config.yaml
num_hidden_layers: 10
hidden_size: 640
num_attention_heads: 4
num_key_value_heads: 4
head_dim: 128
intermediate_size: 1728
vocab_size: 13759
hidden_act: "geglu"
norm: "layernorm"
norm_place: "pre"
norm_eps: 1e-06
positions: "rope"
rope_theta: 10000.0
rope_fraction: 0.25
qk_norm: false
attn_scale: 0.0884
bias: "all"
tie_word_embeddings: false
parallel_block: true
init: "uniform"
init_std_qkv: 0.0105
init_std_o: 0.0117
init_std_up: 0.0105
init_std_down: 0.0
init_mimetic: 0.7
optimizer: "laprop"
learning_rate: 0.000351
beta1: 0.95
beta2: 0.95
weight_decay: 0.62
lr_head: 0.00356
max_grad_norm: 0.5
warmup_steps: 221
schedule: "wsd"
decay_fraction: 0.634
decay_shape: "linear"
final_lr_fraction: 0.0
batch_tokens: [32768, 65536, 131072]
max_seq_len: 1024
doc_mask: true
train_tokens: 463400000
max_steps: 6184
dataset: "wikipedia_en"
MLP neurons of a small language model. Each row is named by its layer, matrix (down: output weights) and neuron, and shows model dimensions 261-356. Each number is 50 + 12 x the weight over its row's rms, rounded and kept within 0 to 99. A neuron's up and down rows have the sign that makes its largest values positive.
A block is one neuron, or neurons of one layer that tend to fire together. After each block is what it responds to, as a language model described it from the Wikipedia text at the highest values.

L7.down1142:57 62 55 62 46 63 47 25 67 57 57 51 55 23 61 68 62 78 41 45 51 42 22 56 76 44 56 59 56 58 64 36 36 57 45 39 66 40 56 78 32 69 56 41 57 52 53 52 50 59 57 30 46 50 48 60 59 66 71 58 56 56 44 55 41 49 54 55 57 25 31 57 57 59 53 74 43 52 52 48 50 66 66 36 62 67 45 66 42 37 53 38 50 39 57 31
Description: Name-ending tokens

L6.down22:26 80 52 47 49 50 42 53 42 68 43 50 59 40 58 54 69 58 49 35 62 48 37 42 34 41 78 47 52 58 53 44 45 70 44 43 51 69 38 47 45 63 44 71 55 58 58 52 39 43 36 49 47 52 54 54 61 70 71 49 59 47 42 21 42 37 49 54 51 53 45 49 36 68 37 58 51 38 64 39 32 37 49 38 43 49 48 40 58 66 52 46 59 58 54 47
L6.down516:51 52 57 55 51 50 48 34 62 68 40 23 41 34 37 44 54 38 32 63 46 35 64 34 39 60 63 58 54 55 62 61 51 47 57 34 56 44 63 45 45 42 52 43 43 73 47 69 27 50 57 50 42 56 65 38 59 61 55 66 40 49 30 51 37 75 43 43 46 72 38 56 59 70 49 48 69 55 49 35 49 52 60 61 29 44 63 51 40 65 53 54 42 58 44 47
L6.down1554:41 64 62 45 58 23 49 63 30 74 44 45 65 73 46 61 71 38 50 47 37 68 45 53 37 33 61 31 28 58 59 46 43 42 36 35 28 64 50 47 20 46 55 51 53 70 68 39 38 44 50 35 57 56 72 40 55 48 60 47 56 45 76 54 62 49 58 55 45 50 45 44 48 71 33 49 48 27 73 73 36 55 47 43 48 47 38 63 43 65 44 47 79 37 43 47
L6.down1682:43 24 45 43 62 66 73 55 32 70 52 32 33 43 58 62 57 37 53 52 49 77 53 55 30 46 67 46 49 44 44 32 51 48 52 36 50 42 49 26 81 10 55 59 65 46 51 48 30 48 41 51 61 73 39 31 53 41 32 40 67 29 52 55 32 64 35 55 23 68 49 54 74 53 59 56 65 33 20 48 39 32 56 67 51 43 53 59 65 68 51 58 59 46 37 50
Description: Personal name endings

L7.down1171:37 01 40 57 62 45 39 47 46 52 61 33 46 57 39 47 44 39 64 61 57 65 69 62 60 52 27 51 52 44 60 76 44 52 57 56 46 30 32 56 37 60 41 44 53 58 35 53 38 67 50 44 51 47 48 57 47 44 29 61 34 60 47 61 53 34 43 42 66 62 61 53 78 41 55 55 42 47 15 38 56 54 53 73 70 39 44 65 50 44 56 66 53 47 59 32
Description: Repeated-name inner pieces

L5.down108:47 33 48 68 67 38 41 44 56 45 34 35 42 40 65 50 52 54 59 66 66 39 36 66 41 40 39 54 37 47 61 55 53 35 46 42 47 39 48 77 51 55 64 46 30 41 57 65 73 55 53 51 50 35 55 61 47 54 29 53 42 50 68 55 45 28 64 67 50 39 33 52 60 54 55 69 41 41 28 54 60 83 49 63 59 52 43 49 53 49 41 53 51 63 51 57
L5.down117:51 42 34 53 51 53 36 50 51 57 44 70 52 75 30 31 48 66 55 49 44 49 42 36 55 67 63 46 53 53 53 33 49 50 39 71 50 48 58 40 59 63 61 62 54 49 44 80 70 51 40 55 51 40 56 68 54 42 39 51 48 53 60 62 51 44 70 42 59 49 58 72 47 44 65 50 46 55 57 58 41 30 50 71 52 43 59 64 32 50 41 55 53 52 43 66
L5.down274:59 49 43 59 31 45 40 64 59 69 53 48 33 62 41 54 46 48 56 52 56 55 57 34 42 69 42 58 56 69 50 48 48 57 32 46 53 67 50 41 67 50 37 40 21 55 59 61 49 62 49 53 79 34 43 39 64 58 51 49 49 24 44 54 53 23 60 53 44 44 45 44 65 29 54 63 38 55 39 49 47 53 56 27 51 49 67 77 55 41 48 58 52 47 50 57
L5.down283:42 31 72 45 54 41 36 44 62 56 47 59 51 44 65 52 47 40 59 49 48 64 60 44 38 44 55 50 60 21 39 52 50 45 75 47 69 36 44 70 38 57 50 17 49 50 46 45 54 29 57 66 53 73 38 70 43 45 47 55 41 59 49 56 28 47 57 49 36 58 51 55 39 45 22 41 53 45 59 42 51 52 42 67 45 52 31 64 32 60 46 49 46 56 42 49
L5.down314:55 64 16 67 30 50 51 59 57 55 51 38 50 45 78 58 44 49 48 70 48 65 55 35 46 38 49 63 56 65 45 53 42 39 43 28 35 52 22 68 58 46 59 56 55 59 65 52 53 42 39 42 57 52 40 64 44 67 70 43 48 42 44 70 54 44 37 66 49 54 55 51 48 54 59 53 45 38 61 53 50 40 44 39 60 42 47 53 53 23 47 56 42 53 52 60
L5.down344:51 23 49 63 39 55 36 45 61 54 54 72 58 68 55 41 64 41 62 46 48 49 69 44 49 46 62 53 40 48 36 64 65 56 48 54 75 56 47 51 40 50 79 54 20 60 48 55 50 35 54 67 58 33 52 77 78 73 49 59 38 49 60 50 43 43 46 41 47 60 74 46 42 56 55 45 42 52 25 40 60 72 41 50 52 61 29 62 42 55 46 50 46 56 65 54
L5.down430:51 09 39 52 64 46 43 54 38 35 66 50 39 51 37 54 49 51 43 33 61 69 52 50 44 69 40 52 49 55 42 26 34 70 54 41 44 42 33 51 56 46 32 48 44 49 51 41 61 36 56 68 40 50 59 46 38 51 47 33 47 58 47 59 24 59 32 42 32 45 54 65 50 59 64 32 63 58 51 58 29 44 58 62 22 72 49 38 58 60 37 33 61 40 56 61
L5.down886:69 80 59 44 50 36 47 40 57 64 57 45 46 51 52 31 45 30 33 50 53 57 50 34 49 41 40 60 41 42 36 55 38 47 45 54 45 72 58 47 48 43 49 45 50 52 89 60 44 43 60 68 55 52 41 48 65 52 39 55 51 17 37 57 59 44 48 65 59 60 54 56 57 58 40 36 68 51 44 58 70 64 36 57 61 67 68 71 65 39 66 73 70 69 53 48
L5.down1191:50 49 50 59 43 40 42 41 64 39 39 47 10 49 58 45 48 56 63 33 49 40 51 68 64 61 43 32 56 61 40 38 36 50 56 45 69 38 44 67 66 59 56 72 36 64 48 58 54 58 44 34 49 49 62 49 54 49 62 40 59 34 49 64 84 50 50 54 44 28 64 43 57 65 55 64 48 56 47 50 43 62 64 53 47 37 52 40 64 38 47 35 67 55 53 44
L5.down1226:43 12 49 68 37 38 59 44 49 70 42 53 48 56 52 63 56 46 44 78 51 51 46 66 49 58 56 53 24 53 28 44 71 35 40 31 64 31 56 59 30 37 54 32 48 48 52 61 54 56 54 52 46 44 39 55 40 58 40 42 40 41 43 53 25 66 39 46 32 64 37 57 65 31 59 56 63 52 63 36 78 62 82 75 57 50 49 44 27 41 71 36 45 44 25 37
L5.down1236:55 67 45 68 42 78 41 51 50 63 44 47 56 43 40 46 50 68 54 41 50 34 62 56 56 53 36 62 59 51 46 55 56 35 57 32 36 50 45 50 33 56 43 33 52 54 53 36 59 34 32 56 54 32 41 59 59 21 47 49 41 57 50 59 62 45 61 53 52 52 62 52 59 42 56 37 61 51 42 39 35 60 56 54 68 73 64 63 46 52 35 42 69 65 46 34
L5.down1318:67 42 67 59 44 54 32 72 57 47 45 38 38 31 66 25 53 62 65 73 82 44 45 50 37 80 42 34 68 45 33 34 56 44 31 64 54 49 46 36 47 52 35 45 44 29 70 68 56 54 56 55 46 59 51 46 55 28 51 68 46 51 42 46 43 65 47 31 39 39 43 44 49 62 47 50 67 50 60 64 60 74 53 69 56 56 42 55 46 27 48 50 43 67 54 43
L5.down1577:33 22 63 32 60 44 63 51 59 52 64 45 50 57 71 70 44 67 47 48 38 46 53 46 66 63 53 45 43 40 50 35 54 63 67 46 44 23 51 47 55 44 65 23 32 41 60 42 65 43 46 51 42 36 47 65 49 45 60 55 52 43 42 57 41 63 72 51 27 55 62 51 48 39 48 30 46 49 32 65 64 53 78 89 52 56 43 70 61 49 43 53 65 43 56 51
L5.down1608:54 65 61 44 53 56 56 25 45 59 58 45 67 52 68 32 45 40 68 53 41 56 65 51 52 53 44 49 51 49 40 52 44 55 42 65 41 44 39 43 50 51 37 58 32 56 75 34 42 53 36 50 54 40 50 52 57 27 67 65 48 50 51 52 61 37 47 56 71 57 61 35 49 69 41 52 56 58 47 51 51 34 51 34 41 47 61 60 61 23 66 64 67 45 49 46
L5.down1624:50 67 42 79 27 46 35 50 35 59 39 15 38 37 50 37 47 43 43 41 48 51 47 53 40 34 34 41 63 57 53 56 48 52 37 43 60 55 54 59 81 53 50 40 55 40 71 56 53 59 50 40 58 48 45 54 45 43 48 46 46 47 58 47 58 39 61 41 56 53 42 47 38 42 43 67 63 44 52 58 47 40 47 25 38 40 60 40 81 56 58 38 31 44 26 50
L5.down1659:50 37 67 44 63 47 38 21 31 29 55 56 41 61 48 49 59 68 46 32 69 51 34 56 48 64 34 27 61 49 52 33 30 63 80 49 48 41 52 59 62 52 63 47 24 49 28 44 72 60 44 61 53 44 53 50 51 43 29 52 37 71 52 43 43 39 60 56 32 45 41 56 72 46 55 58 52 57 17 47 64 60 62 56 57 83 62 55 73 62 48 44 57 46 40 55
Description: Main verb after subject

L6.down40:48 39 52 66 58 66 50 39 31 46 60 72 53 56 43 51 56 53 36 10 47 55 47 39 38 42 56 50 54 52 40 44 54 34 41 58 33 62 47 43 41 52 36 57 44 31 41 51 39 43 73 48 61 41 55 62 36 47 35 38 68 54 42 52 41 67 62 48 51 33 40 61 56 30 29 18 63 52 32 49 64 49 47 68 39 56 45 39 40 57 45 48 42 54 46 55
L6.down263:41 37 56 48 64 44 38 71 42 34 54 72 40 51 74 54 49 57 37 43 51 35 36 50 63 50 76 21 35 57 44 54 41 39 47 38 60 72 53 66 35 48 65 64 51 58 45 57 71 40 53 27 56 54 55 60 37 56 50 39 45 36 60 40 55 46 49 66 42 42 45 55 45 55 35 70 36 73 53 54 53 48 37 51 51 49 46 26 58 54 59 56 64 41 64 47
L6.down477:35 55 29 46 81 38 42 13 47 39 49 39 48 48 51 45 50 42 48 55 44 65 56 64 31 60 40 46 47 42 74 53 44 59 75 43 61 45 43 38 40 40 29 51 42 43 49 44 52 58 51 48 71 49 58 48 35 56 53 29 69 40 55 44 61 60 63 36 61 59 44 45 59 43 51 58 47 37 45 45 71 42 41 42 50 66 42 52 29 44 61 64 55 45 49 49
L6.down524:48 50 64 55 52 70 42 40 39 44 54 58 55 51 53 58 44 55 22 34 52 36 57 48 49 55 50 43 43 58 35 56 37 47 55 57 55 61 61 45 50 50 77 54 51 56 53 54 49 50 62 39 39 35 53 50 45 50 60 40 66 42 45 45 60 48 66 65 47 21 56 50 37 59 54 45 46 71 53 52 63 39 50 53 49 52 53 26 54 63 64 51 68 44 71 52
Description: Proper-name first piece

L5.down62:40 52 49 30 68 76 64 52 25 58 51 39 49 54 36 45 68 60 49 65 63 44 33 44 53 42 42 43 51 60 41 52 44 46 41 47 58 38 57 57 44 61 31 58 72 74 65 69 54 59 62 48 47 43 46 60 47 51 78 57 52 46 38 40 55 45 48 50 40 51 40 42 53 63 58 58 23 46 50 44 56 45 54 64 40 52 49 61 58 39 57 39 48 35 73 47
L5.down422:56 54 53 50 39 36 33 46 47 51 57 38 49 65 20 39 57 43 26 67 67 47 54 57 75 39 32 30 60 28 49 45 43 48 44 30 45 69 71 52 57 59 64 60 42 59 33 49 49 40 61 63 56 58 27 54 35 51 44 57 38 46 56 67 57 58 40 22 55 42 39 69 49 35 50 65 49 52 64 51 35 64 43 51 48 36 51 61 41 33 58 53 68 43 27 61
L5.down426:59 48 48 53 45 55 49 46 38 66 54 45 64 61 62 31 53 67 51 56 52 51 61 40 48 49 50 50 54 65 50 37 66 55 36 44 67 58 56 31 43 37 35 67 60 50 51 77 70 51 56 52 37 62 60 38 47 66 60 20 66 35 62 47 55 75 54 52 55 43 56 62 70 41 41 54 36 45 58 32 39 08 51 33 30 63 40 40 54 32 50 43 57 61 45 32
L5.down469:56 65 44 46 67 49 54 39 57 45 43 41 51 56 50 52 56 22 57 37 33 58 54 47 51 57 34 30 46 33 59 55 32 62 54 51 59 67 58 49 52 36 40 55 42 46 50 54 51 41 55 53 50 51 66 55 33 65 47 49 30 46 46 42 36 41 49 42 65 57 41 62 32 59 50 58 59 46 65 42 41 61 53 42 39 59 43 30 31 64 59 46 56 55 39 55
L5.down480:20 52 32 50 43 55 35 57 48 56 66 62 49 50 47 60 55 36 52 46 53 57 30 35 36 30 50 51 65 40 68 31 54 63 43 56 53 44 36 34 47 30 57 84 50 47 44 73 47 60 55 41 43 57 40 45 38 31 60 36 59 60 55 56 57 51 64 36 49 58 82 54 35 57 80 36 35 37 46 37 37 34 64 36 39 45 51 29 60 42 51 45 54 56 38 21
L5.down511:40 48 53 49 45 45 41 61 32 58 55 29 33 69 49 59 44 43 35 43 85 48 46 54 36 41 56 59 44 34 49 40 54 48 51 56 72 45 38 48 71 49 47 63 49 46 55 63 61 59 64 45 42 39 53 51 61 59 49 43 65 40 24 49 44 52 55 48 68 37 62 41 68 47 51 53 31 35 60 57 34 44 48 39 47 55 49 36 57 41 51 49 45 61 57 54
L5.down586:30 40 59 35 64 67 54 47 44 62 38 68 55 50 46 34 48 45 46 31 65 44 32 46 41 57 45 46 49 61 54 53 16 49 57 41 35 45 45 52 51 54 38 79 50 37 55 50 68 45 43 36 54 53 69 53 47 61 60 49 47 46 56 52 46 35 57 31 40 37 52 34 52 44 51 58 33 44 36 68 46 59 47 51 57 68 67 35 62 44 24 47 59 51 45 58
L5.down597:58 74 52 54 69 58 44 34 33 44 41 27 44 51 68 62 54 44 67 92 76 50 47 45 44 38 58 44 51 56 33 24 54 37 33 54 51 51 52 45 70 54 34 58 66 49 52 45 44 67 52 55 50 59 51 62 54 37 41 28 49 52 53 29 41 53 57 33 48 41 34 50 48 49 30 42 44 45 77 49 47 45 34 53 27 65 44 44 50 47 55 47 45 44 41 35
L5.down643:48 69 52 37 50 49 41 43 33 52 61 32 50 48 31 24 56 67 87 48 60 39 50 33 52 32 38 53 63 47 52 60 33 62 41 48 85 59 37 47 57 51 36 46 50 60 56 58 47 61 53 52 53 54 79 33 20 41 43 59 64 35 54 54 62 63 61 47 67 51 48 45 44 42 56 47 50 45 57 32 35 51 49 36 12 58 43 47 40 60 46 41 43 41 53 59
L5.down692:70 48 56 52 60 39 58 67 49 73 68 65 56 59 43 39 52 45 61 89 68 59 45 70 39 46 47 62 44 49 35 58 54 46 41 68 59 37 43 53 48 30 37 63 55 47 38 61 48 69 72 42 29 58 43 42 59 64 56 44 67 48 54 57 37 59 30 54 37 41 50 51 50 30 47 48 67 37 50 49 44 65 50 54 68 59 44 61 48 47 41 49 47 53 70 59
L5.down953:51 67 44 63 49 62 59 67 48 58 68 47 40 66 47 56 69 25 60 63 43 64 77 55 61 46 39 37 56 56 49 46 67 83 41 60 51 60 58 53 53 45 24 68 58 58 62 55 29 39 40 50 35 45 29 45 54 51 28 66 64 55 40 44 41 61 56 59 67 40 40 59 42 52 38 36 51 49 37 48 34 50 64 32 42 48 48 58 65 68 42 49 51 57 51 60
L5.down1054:26 59 50 51 53 43 44 54 29 71 38 48 54 64 51 47 58 43 45 54 47 60 50 40 46 36 72 71 63 58 68 40 47 55 52 44 48 68 55 45 41 39 56 61 67 62 65 60 60 57 32 35 43 39 54 44 44 60 36 57 50 50 59 58 66 60 45 78 40 54 41 41 54 50 32 59 35 44 59 60 39 43 58 26 35 51 50 47 67 50 48 39 56 37 52 23
L5.down1284:42 62 65 48 36 54 60 62 35 66 46 51 57 56 46 62 54 60 50 60 75 37 61 41 35 44 53 68 51 59 41 48 49 59 41 59 45 57 53 49 35 37 25 61 50 37 62 61 49 50 47 45 55 52 44 41 47 45 44 57 55 36 69 64 48 45 53 53 39 43 51 53 75 33 46 25 47 41 45 58 60 52 49 46 49 65 46 51 75 86 42 55 61 38 60 44
L5.down1442:56 63 48 53 65 56 50 54 54 52 59 27 37 46 54 38 39 52 56 49 63 61 42 50 38 57 47 73 57 52 54 40 38 48 45 32 43 44 58 59 53 50 33 35 55 49 39 60 70 64 47 34 48 53 54 53 51 42 47 54 56 66 50 54 36 41 54 51 56 39 40 42 57 22 63 42 32 52 66 52 60 53 62 36 45 58 26 35 43 47 34 41 63 52 51 47
L5.down1562:44 41 61 52 56 56 56 42 39 74 38 37 48 52 69 47 21 56 49 54 55 80 50 32 36 54 51 60 58 37 55 49 42 45 43 32 78 45 48 39 41 30 32 57 44 55 39 43 66 33 58 67 36 43 32 42 46 49 44 41 55 58 34 39 48 56 47 64 47 59 56 54 49 65 49 70 40 58 48 44 43 37 47 49 57 47 44 49 52 36 35 52 51 40 46 57
L5.down1576:54 46 62 37 59 52 50 34 32 43 49 35 57 51 49 25 78 51 50 70 34 62 52 55 58 31 67 53 51 67 46 47 52 60 55 53 46 49 34 39 48 46 53 59 26 35 68 61 29 56 46 52 59 31 43 45 39 53 44 52 54 57 51 56 68 63 60 65 50 61 44 36 71 42 41 67 31 45 57 59 45 45 43 37 55 55 53 57 32 64 30 35 45 18 58 71
Description: Surname-ending word pieces

L5.down11:50 47 48 71 30 65 35 52 41 43 46 44 43 49 57 52 40 48 26 44 53 64 43 52 42 60 36 40 35 52 35 44 57 38 54 55 32 42 39 83 75 46 66 77 40 43 54 76 29 57 40 35 35 48 48 60 43 35 65 55 59 50 27 41 48 29 53 75 49 34 60 55 76 52 45 48 39 33 55 53 67 51 36 56 61 52 31 54 55 44 53 47 45 49 32 47
L5.down12:49 55 45 45 38 62 64 62 55 55 61 53 50 52 46 66 65 54 42 59 57 36 47 43 49 49 44 51 35 41 46 40 48 42 37 45 31 69 48 46 32 40 39 54 47 39 40 56 46 45 57 37 46 48 54 52 47 58 26 37 65 36 42 62 46 47 46 41 51 58 45 49 69 45 51 32 41 42 55 50 72 50 60 34 50 33 48 44 61 45 59 66 40 55 67 28
L5.down224:37 38 54 54 37 59 28 53 49 47 63 36 50 43 52 61 65 53 51 54 69 44 56 62 38 43 51 46 36 42 66 55 53 58 49 48 62 48 40 51 49 63 48 76 40 42 40 58 55 52 43 46 22 49 47 32 34 62 46 33 53 48 60 36 34 55 38 50 64 50 43 40 65 58 60 47 36 50 57 51 83 57 44 41 49 58 22 41 69 46 84 66 45 43 54 42
L5.down269:49 09 50 54 39 53 55 52 43 46 55 54 53 53 75 49 43 31 28 31 67 64 62 52 48 60 43 49 45 41 26 44 57 54 45 58 52 32 51 49 35 68 65 56 44 51 32 78 33 57 42 53 61 48 53 54 48 50 16 53 43 55 36 50 36 64 57 50 50 55 54 34 50 33 73 56 57 59 26 55 58 38 66 60 52 40 61 63 58 29 49 46 44 32 55 39
L5.down308:57 44 34 50 65 36 55 59 54 56 70 43 47 55 54 63 54 50 38 56 66 52 57 47 36 53 25 52 43 47 35 51 55 63 66 63 46 51 50 47 52 36 39 71 61 50 41 67 47 52 47 20 45 50 49 41 48 44 49 55 63 30 52 52 28 48 49 55 47 84 31 27 47 50 46 49 37 19 55 50 40 48 39 40 46 49 34 40 56 55 38 56 52 39 65 67
L5.down315:52 38 54 65 55 45 50 52 57 44 48 26 57 50 42 65 47 46 63 56 69 61 65 67 59 57 57 47 40 39 50 54 59 52 37 49 62 41 38 54 27 62 28 58 51 28 71 53 42 75 56 56 46 46 57 64 47 53 39 37 35 37 51 63 62 46 37 57 66 51 52 48 66 66 51 53 36 55 43 49 48 55 60 62 61 35 58 40 49 56 35 35 52 49 59 41
L5.down383:48 39 44 50 36 49 54 32 60 57 39 45 39 32 56 49 41 55 50 61 31 34 56 30 40 48 41 53 43 62 58 61 67 42 72 30 45 43 51 55 40 59 35 33 54 59 41 49 53 62 44 63 45 54 59 38 42 41 49 59 51 60 33 48 38 40 57 51 49 34 41 65 66 47 54 40 52 56 58 43 64 70 28 57 50 60 40 35 57 44 50 38 59 66 36 28
L5.down738:44 39 49 51 60 43 55 42 50 40 79 48 35 59 55 71 51 54 42 38 76 55 49 50 55 50 41 29 44 61 41 55 61 55 61 49 35 42 31 34 47 48 47 50 43 54 52 30 29 48 65 70 58 59 64 55 41 57 60 59 39 42 62 55 31 58 60 31 54 69 67 70 51 41 50 57 60 36 39 38 50 45 84 35 46 39 46 73 66 41 42 32 59 44 54 67
L5.down859:45 16 54 43 46 44 38 29 55 59 51 34 32 37 63 36 44 33 45 34 44 45 64 53 51 62 44 39 53 43 48 57 66 57 42 39 48 44 42 56 33 55 52 62 34 51 43 51 22 56 51 53 44 33 39 59 62 47 29 63 27 51 56 44 49 34 54 41 61 51 39 48 57 40 64 60 62 46 41 26 52 41 56 65 39 31 48 56 43 32 55 51 35 43 47 41
L5.down973:68 46 46 61 50 49 76 56 54 37 66 37 55 69 25 25 49 57 40 79 46 41 43 52 49 40 47 46 61 30 51 60 47 65 41 69 49 51 67 52 38 44 37 31 41 39 42 46 28 51 44 71 48 64 55 29 43 76 44 52 64 33 46 68 47 53 50 68 80 72 58 39 67 37 48 71 52 27 52 51 48 54 67 40 48 57 30 69 57 45 62 57 50 45 51 48
L5.down1030:47 42 57 43 43 49 42 57 40 46 57 42 43 59 29 63 53 70 53 58 55 59 39 62 56 46 52 50 52 44 46 42 49 70 57 67 58 55 44 51 60 37 52 69 40 55 56 57 63 41 57 43 30 56 43 56 60 50 50 60 51 43 56 46 46 60 39 54 57 53 58 68 58 51 54 51 32 44 45 46 86 51 46 50 51 56 24 35 46 43 53 70 52 41 56 67
L5.down1443:52 25 34 80 47 48 52 53 48 32 60 58 45 66 43 41 49 37 64 36 44 53 68 49 48 46 39 35 43 55 35 54 50 52 51 30 42 65 62 55 48 43 63 40 58 39 25 62 17 51 48 48 59 48 71 63 49 48 37 65 50 54 52 39 54 53 44 54 45 69 53 54 62 43 61 67 46 38 38 46 36 43 28 41 48 52 55 66 45 52 61 51 50 74 47 39
L5.down1545:47 57 53 54 52 43 47 13 47 56 47 55 46 51 45 50 30 63 41 37 56 44 54 43 71 48 41 55 45 60 41 50 56 66 48 54 48 41 50 50 28 60 41 75 50 18 39 49 52 65 37 33 58 52 43 57 35 62 52 55 69 37 44 49 63 27 39 23 65 50 62 45 60 56 56 32 56 20 72 47 55 29 53 44 34 58 53 53 41 63 94 42 48 42 42 64
L5.down1692:51 57 53 43 57 48 25 51 24 62 34 43 46 51 54 56 51 57 60 52 76 41 60 44 50 41 46 59 41 52 54 56 64 54 41 48 56 49 53 54 57 50 58 77 43 46 82 44 56 54 33 43 46 62 65 48 62 60 47 55 54 35 39 48 54 39 47 62 69 52 60 42 46 56 41 23 46 44 53 46 39 56 57 45 44 40 30 32 52 65 67 35 52 44 41 52
L5.down1693:43 38 49 58 46 54 35 46 57 59 43 15 11 35 40 30 54 46 59 43 39 53 60 50 55 57 39 35 38 35 52 44 50 48 54 52 56 47 54 54 37 56 51 42 47 64 43 35 32 54 50 49 38 45 43 46 75 46 54 61 27 68 60 50 61 41 49 63 70 52 32 50 59 63 52 78 65 50 22 47 32 45 46 64 44 24 59 67 55 39 49 26 40 57 59 29
L5.down1720:42 47 53 51 59 26 58 34 61 43 29 17 39 36 63 26 52 67 68 58 48 38 73 41 39 61 48 50 49 46 53 51 70 38 43 40 36 47 60 55 35 86 63 29 48 65 49 42 41 49 46 40 53 43 55 41 38 58 48 63 41 55 46 45 49 48 63 68 64 56 43 45 51 53 52 40 66 34 60 48 50 69 46 61 56 52 42 79 37 38 49 47 47 56 48 58
Description: Mid-name word pieces

L7.down689:32 44 62 58 45 35 31 48 52 42 33 22 58 57 60 42 68 67 53 19 44 49 53 53 48 47 30 28 58 51 49 30 37 46 46 48 51 44 42 53 62 25 75 45 65 62 51 46 50 64 39 28 36 64 37 65 51 45 64 46 62 38 58 42 51 70 51 46 49 43 60 51 55 64 35 72 42 52 37 36 40 54 55 55 38 25 35 67 69 45 65 80 59 45 52 55
Description: Past-tense main verbs

L6.down506:50 61 39 60 49 54 37 63 47 24 36 54 30 29 94 60 50 60 39 79 38 53 64 55 33 33 55 50 56 48 38 32 61 61 49 41 40 65 52 61 58 51 53 75 47 58 59 61 38 36 57 50 49 49 42 62 53 56 61 51 56 42 39 36 58 68 42 66 62 58 42 67 57 67 52 52 42 41 40 51 48 72 57 31 45 58 48 62 71 19 60 75 55 48 47 45
L6.down824:64 43 32 66 54 56 49 64 50 52 66 67 48 61 57 50 49 61 49 53 36 41 51 71 68 41 69 42 61 64 47 42 54 58 44 47 34 57 43 57 26 41 67 43 50 54 47 37 58 36 34 61 63 67 28 59 47 55 54 42 46 45 51 29 37 46 38 74 53 39 65 45 56 67 45 69 43 44 57 33 48 59 50 41 87 29 50 38 43 46 49 63 50 52 43 44
L6.down982:53 49 46 50 49 64 52 50 39 36 62 52 50 62 60 47 55 58 62 45 36 56 78 43 47 36 52 60 45 40 66 52 48 52 49 42 45 51 45 47 41 53 52 65 72 55 40 45 45 58 57 53 43 51 49 44 50 69 57 62 59 46 47 61 38 73 19 54 58 49 50 51 64 35 54 60 33 39 29 62 35 52 38 44 53 54 19 71 50 57 53 67 50 65 42 42
L6.down1061:63 57 48 60 55 40 39 45 51 48 45 18 40 51 62 34 43 64 44 84 33 46 54 64 46 49 37 50 58 38 45 37 42 31 44 53 48 52 54 59 48 47 53 60 47 62 52 56 56 56 46 35 37 44 31 55 52 67 73 54 56 49 43 54 59 61 41 62 50 56 65 78 61 53 45 44 31 40 36 56 60 53 57 55 50 53 54 80 54 50 64 57 54 42 54 43
Description: Time-phrase endings